MLP neurons of a small language model. Each row is named by its layer, matrix (up: input weights) and neuron, and shows model dimensions 0-191. Each number is 128 + 32 x the weight over its row's rms, rounded and kept within 0 to 255. Numbers have three digits each.
After each neuron's rows, "fires after" lists the tokens most often just before its 100 highest values on Wikipedia text that the model never trained on. A number after a token or word is its count.

L6.up30:170149157151154129097100199137082081108134062114120065082131176124143089119134173148144069165149176143160102173135116139150128123129142103098137050141181149091133134093083169091137173143105119118159150118149173183142154140110169137106160083094127103122135124138138090111118125140145116065164154208112090093139108174164136172152122175091176120144160144146149113141117110127131084113129051110122140147139127121179144116112161131115137070145124118143086167155095140130107188123141102182086136128132167140149085145157072082122082162170126091173085117189062183081090135137109140231
fires after: "\n" 98

L16.up567:110153124190107151139090131131117124145121181150099150109112115100085132188152133128098127137123116128171153144155177123155151158090145180143076110108133146152114148114050124151100093216145175147075090100179107109089092078107094129104119112056144144187181122165129151061132117135087114128121125164117167136101126067100122161099065147135154138142066141104122168133146087080186070132123109170184098123114116114178155076185136158130124123136124117124128177132161159100040150195125163111163138129184118199107080135125108122143095083168141170137138074135123077104146126059106131117
fires after: " |" 78

L7.up106:131092197108116124107114085143132145149100175123084163177168122133048162088145177177135098135125162108155161155111135159147127167099098082095113089155107116099123176116111230120139130128129093076094154113144134131164140159120081106108083131108098129089077163155156099110104143079154152139195079088113073077164108185089200174059109095115142129170185144142174156170129117125128097135187109141095146134143110097121099121151142182149119147151087131144160170151079170097114205146133128127192128122166117112147119097150102152126098147104129130146115116114083112149113114072092077208
fires after: " H" 12, " B" 9, "a" 8, " L" 7, " A" 7, "cl" 7

L9.up208:145061111102145193100112082123126151092135175143083157134076107141111094122113141174110123127157145141160192162182161139142137115142107159120144139108132135135134103162112148194083144206116157171144174119096135156151114094170077130111073133096091114106124097156178113119120126122121095158147134114180101141129197118153156117108099132116171114109131128138095161199144135154124163184144130158199114088094125100126110124104184112131147158067100187112154176148108126138074164136166146094082092103153080164127168111152098149119103092169183147111144199089169172056135122127174025174
fires after: " S" 45, "|" 14, " T" 8, " M" 5

L5.up318:142112087114115156126148097108175134097139092122145125131109073117103109157115129127187157144159120070113152114148111096139136152161134136152114114099091129057119092157141130140173122108137107136158098192179165091089104171138086151168090110154100144130112097106085100133190146085091209182091125178077198119139152140111052122116107135126140129121091143102088151051154045157183119138116062143169159113135147136144087135136101095154098135144112134086144099076116114111125183100099196178075100109141110143093213091148100105193121124097115172107125138139122166098150073083109064137
fires after: "\n" 76, " f" 8, " F" 4

L7.up257:076093183153212161092178151158203098097142149110085112121112128127106135103124118129140093129087174151118076092093122116132136112103145160145130073112149102132120160142147137126148203112154101108115117175133143194125147156083097135118129143105140100155120013135148068126135168150146085195105105152123145146112135096100173123135111129179173117124085147128143151111116166157178170104154075158078129087134120097155120153119208147139193143159171136117117141155157171154120187160128185173081146164109135116140155115150076148112189130128124115078123211092087162115146199116136112101
fires after: "\n" 94

L7.up577:109141085143170223062127073145135081119096163096157091130098175104110155119145130088095071132172158108132099046129166104169080127150138155127142079162107144124120090138076054116104186049150101138056101129138117128137124147099102141168133132129122140117138142103113139084077138120152152114190166131131106156129146088115125144154166145125135153115139120092148090100133126077154163110109158109120112152106125062188154166143129137185099098141149108194147127105192158214169113147165147133090084123083118143131137166127130019125123137129095143128110171136097123090103119117159084062
fires after: "\n" 70, " |" 21, "|---|---|---|---|---|---|" 4

L9.up524:045181143119138175127138125115102094105068103136197126119097118099102130111176175090142078163150105117121195074160133110146198064076082079145176143139132064085148147122176151141156101081091120130072189146131174195105116114150151200165104127073118112104113168076119128100085147125125192170121089161150115140127146087125130130105168101137144123135151144163121083121136107166105098146106135159097143152132167074111104073145138117074115144123107163088152105133150089124127124160187110102157152119119113102071075112126138081165123084142138082177144149081122173196132113120152107096
fires after: " h" 24, " H" 23, " |" 9, " E" 7, "-H" 4

L12.up167:130166139190144152108119147104134064148171151135107104153131110147134157133118136133126086144125108109143135086131200153142107150170114138199119164160140113147139135152083123140106122119146175125124107149075141089120067132091072128152121155085137154181127091113091077154108163128126157161200153139165135080172190100065214193060089148111142130119136063080110174025076088095093131135136150102100166110093125139144131081143149119176140049109111141121093132140163104160090128102154164070072092193090094129111128147148151131143149076168104138159118124114097098108141130158120094159
fires after: " |" 28, " T" 9, "|---|---|" 8, "-" 7, " time" 4

L2.up661:139120092158093137104138113165160141123088062107156108109115096075112122137120102134145118171095165090146097063180092112141046100121170163113143111134182109089133117074151126105165113111170133160197123139063165159152154156164131107152163120111187183117120107110181086121132121138066160124097117093088192087166166106143142180139146164136175145074128146097135208099118175128112095098102071096161130094094147160156070114151116132120148128134147077143145156143100137094190173113117170168094093112112147091141145136124088118136149133173078104156165154185099119140106147105193124040
fires after: "\n" 48, "tern" 6

L12.up108:144116148109082165092130182150133155178147186155158152139108135187163126120102136094085157186095119112165123069089075118128193135104089133101102142151142172137131149161100189102120142071110160092134179131096114095171160071109157204128125160096161109169163096235074119120087167123076151134133072116165093098075133167137111129090118129091164203175164146125082092129127136125145089071130128137139058110108125143137131137115134123142141102185101146152129144143097171093087098125109160099136125194096123174133059157132140144166115121125122073126140095125190114125088104093119157112
fires after: " v" 26, " V" 10, " consist" 8, "v" 8, "V" 7, " W" 4

L17.up654:094095120147125166152184143079107097154090106147177162078164132145093129135160106078090154139141122135134115101113143173128105096114162140128090170075114115118115179107145145143122105123150144150172127139098143099148122074107135136095147108102202103100076150136111166162132119195160149136139121184137114108146101144057184152160145074125104114050119149148162175134100162129068181087169110160152089157137128146118143153102146117150110176110142153106078084171119163197174072142136159079207119151060123112150094130069147173122138105142146144160150053098124087109044059115128140096
fires after: " S" 34, "int" 7, " N" 5, " T" 4

L16.up463:136175177118163106100116192087145172150148135077150128123114124154158132123150101155135097169145098176140080111180137072129119047145127052147106119126103149135149181147092110115119066197127130144116108138083065173137204138132136170120129104189137150095106142158152097122148128146148150173177127120187124130109158107140197095078140124166094061126156126148121154097130148097034129080117123098177096109176144167089136158081131113182152077153129093103117157142103142133118163122177053146131155116117189130071059143129135151126140147168177146099143134104124116113145091097167140172
fires after: " g" 18, " G" 17, "ig" 8, "g" 7, "G" 5

L9.up354:103141045097205159145074055070175125140161137059130095118142115091116087153087183129149162163096092107121140134092148160142154106093115126095106162112156113125109083095169077169107138069168136138134115100092106146178125149114143110121127151114160126162100223056107183057145108134116172170130145142142073084123156075135099058132147162058132145131121095128163146084099139068141082115086096158133105121113103133165103067075145119146130138130127115172150109099125115137149196125114157127111133089131141160109101114118118108166145126191138112110088142139157118137111070164073086159
fires after: "\n" 35, "\\" 5, "m" 5, " key" 4, " M" 4

L13.up59:083101105176089107109116128134100115117112101113137105112171125127113169233044085134111066092135126121152181128161165201136080068151105095159129164141090175131077088126159212081097151069118131088115139158120164126172108179118109213111143127063109114164118133126133132084141129173128115126179146113104113096097189138144154156143146112107175169117131120177113147115208156092118144148103162180097127134127146127095136116115082189120166128157146128129101173110125128207151151113112098116145142134182141108068179127156118140159126123107143093168109104132099134104126195155171095114
fires after: " |" 38, "-" 12, " of" 9, " b" 4

L9.up48:172133169080126088166088090139153136101094105092112154144116086141128222098165142157093115162111140133138157144163148124159103151095103111145115122123115126100134102091146088129106153150089105147119100101114092072150206107159066093082133105113104115095166098112180076142202134071176141132127087116086089120087108115091143107149093130058154087111113178158135127128171087145103126101131130161144152120152118175092152189060080173122093082143112124193111180138101104098165142118110092241115114103083133118144110108123190103095138099102093110129115197124115165137166157071131136146
fires after: " G" 13, " (w" 12, " b" 8, "W" 8, " un" 7, " g" 6

L13.up31:158136135140150122099079156080079155145127091157087121084114175145153062124167166147129119214115127092122077133140172124127116085095156175133233109132069131123114131145205183176096152163130142115138138124110111143127104124106098107133181191099088101148177142157144132153062086141115176205160173162165073101124120070107086122134113154109098081157139119104091139128084140113120120187093114129150129159185171135151200130111196145131148069089139125160136153157168143120171159100104179116077101116139110103115136147130149137189071120178162116101124159117142103103104155114124130154
fires after: " M" 19, " T" 12, "om" 6, " sim" 5, "im" 4, " av" 4

L13.up414:133131138108093138085106105156054121137115127163120191133147176151118094110165117164115111160067089177116079145202129132135152188130113142139123146100165153111094126168123153160138079061065168147067147167172129134134185146129120156103154129136135124155132148165103136170068112100118215144065158133151097135128167166166151161101173128150145129154177090140126121154126102082114172174144132154119181053164135184108071120112125142099158174146118141154145111069109122062153075156166095126129139151194184119158145111126075169047159082148109113122119110082132133158111120106098165119
fires after: "\n" 22, " R" 15, " V" 6, " v" 6, "%" 5

L10.up710:188123115150159125112149115178151107095186095138124148176186124124084109134153100122092167131108080126162114209131108173152094142140126163057075125147125178156092132154099113144130111159125188177136137127129138141170132117087100114180065148142106093171129125091090147128110090120088193129113107066151122091078156121156087091116096166139146198111136104139088158105118132122053127174074125218162120120171158142123130096126104103123123156070111152129063120125083117134179179084110113147140184087080142133091139156124065099065152112171083132103089083138114140104115136138135078168
fires after: " Al" 17, " L" 9, "a" 6, " M" 6, " Mont" 6, " al" 6

L13.up417:132101136089112148133102112074099111063081098110133074120147166152091126132102126125175133087137072107171098140176234137125124148094099114052128171077104103161139132135140152159081177120124109113113120153096132133161142145154132204083109142155120077117057179185111118180117154095166182152089065101085117128157134133143119149091122131144136140135108137107154124120114178111125098118131150143103139116154140090109191103119087114158169145107075081080178106184114066202140146149157060092118078122118080097110125124087164117160156136125118094156121162077157086147126153124157142048
fires after: " |" 36, " The" 11, "The" 8

L7.up586:061120102154105160113123114111130153149128126186122176119094112155148119140062114163110083101112139172109126100091117167073164113127097105143128200086086102110100166102088096166170147102131138106152126125093144172080135079133100135144176156153153076151220103109095131125106096135000062084147146112092121119114137164122078145111128127135144117069128130075123160163172222079154096138124130125140121113115132143138122163132149129137181118078128138138111153124095112162145123120125188118128102195108171112123139095198143124181134096139158126137135148080130091062170131134173049114
fires after: " 200" 18, " 201" 16, " 199" 10, " 197" 8, "2" 7, " 196" 6

L12.up49:131138106176107092156132040125167105031053166120146169122175151129102104103164089139147107087127138099115153102118106119131149136144127170099114127158145118127158083157099139082107164096063122121142180126103095137144091177158143031140126120100177095128148177107142110085122132092118090165151134117144165118123182165110106110089134122099153160156150107105136084132112127142056075106154061154199118086079113121171085096134042146148141140136129158160137159179101175079112103131167146097118172107151180123104148174103135161113106149164116123133169116081115156175103176183153100162
fires after: "\n" 24, " B" 12, " wh" 10, "w" 4

L10.up651:115145115157100101083133093106160193153094123092130110134078106105115084093117106200178205083114119080089171134143127131091083108115088125126135147102115159112042126130131106092153149078134071078140112098150117159104156086167154153133099145094134081164213175169094125158081092135144170149120142090111174144144139148149122055141093074141179212111143151097152140102119128191075113151134153151148119079074108125092129167160154131136119101098131071144163131114142112117135126117160135097124164153094099153123128186151082131156117164200092150110149105094180103184098080161125144152
fires after: "|" 31, " gradu" 7, "ro" 6, "O" 5, " his" 4

L12.up358:122133155169136101096118130099122108152153071083105156172116168182152074212138138065122131196182101066131119119122117124122042140083082157103145121151130145179156147095081156152107092114092173161104097103130089134090121122182110123126146117072137123136097108138150113096111149140114102116135085109079153111046160178098105183143076139090079085068118155123097141110173134053142157137124116171099066137107123126142134200162164159145094184139142089126133153169163192187143128134145131182130147147132147107098086148079156159101182106127120128162131131108169123148107120081111081133
fires after: " one" 16, " Z" 10, " X" 8, "L" 6, " al" 5, " L" 5

L9.up306:142080083148122186190115082120167081069108127162137190151155113086104140179104147116111140132185096106091159126091125146143066111137130112138102154109091118170116131076120164091107078081136154158142148114122141107168107108132156143146093141044129106099090165148186183134092086150086135146210079123132109108115186118149100160099131163090118072101180128105126104184111149107084157175054149136181088094164125153134074127148148104117102138088131126118125086102153133147042097123104164154117108131097087208106116164082175131119097160141121126139131112094190098128111135128101118187
fires after: " Th" 17, " L" 10, " H" 10, " S" 7, " N" 7, " m" 6

L5.up573:136055106161136157187130117142130132169147073047128102177129035169112138179096115139130099126154108044120143100120093116124170107164127070093138123100103096105123060130161106131159113101137106126115125108136143123150141161144097151164118156129139051119078113138116133153210119115125141156090062178125129141144133125087139112162139082160119145106132134092145232151121138116117124103101095138134111129143121151169130155185121031087118095151142152060129094151114128183146084123117083112085141094155073192116099174143114115137168117167098149151141080119125173103127188136106146190
fires after: " p" 29, " P" 8, " s" 8, " Cap" 5, " Se" 4

L15.up429:116156121110155104136092128115097124228098163113111157185082128130151110120133113133134118121161165140190110153098185118208133134161122095111132131188096127135094073139074092153120104140132121134186087133134132231115112115096074161128129107026093125124097096159152097096124152194157108117177152177156103164147138183113123159174092112165115103156109103106120085112100177119125170105104133072178117093118112087083076163110049144167139129183113115104188124158079138131135126128094174173128094151101142062155157142090116092077088113141145120126104135141111143146143177105121136150
fires after: " |" 41, "|" 10, " =" 6

L10.up305:096180125100089213167119144113115111064127129131065198099125120143150083177099060127077124091092129126124107089197101157128149082097164132125111080106152131104126160183155188116108203158174147148187193106103138175161138116129114143137153144134139127128085143143143152133135060092104078120122138147150106154123155067133122100076136179090135151075115176136131116157178161137112108119080181133079097180131119088174085125168162130089138140126117056129118141128135103105110127131117081036139119135131160106097131107155174128146122130132107152142110086166053134147139065167131099144
fires after: " to" 13, " al" 10, " A" 9, " or" 7, " " 6, " Bar" 5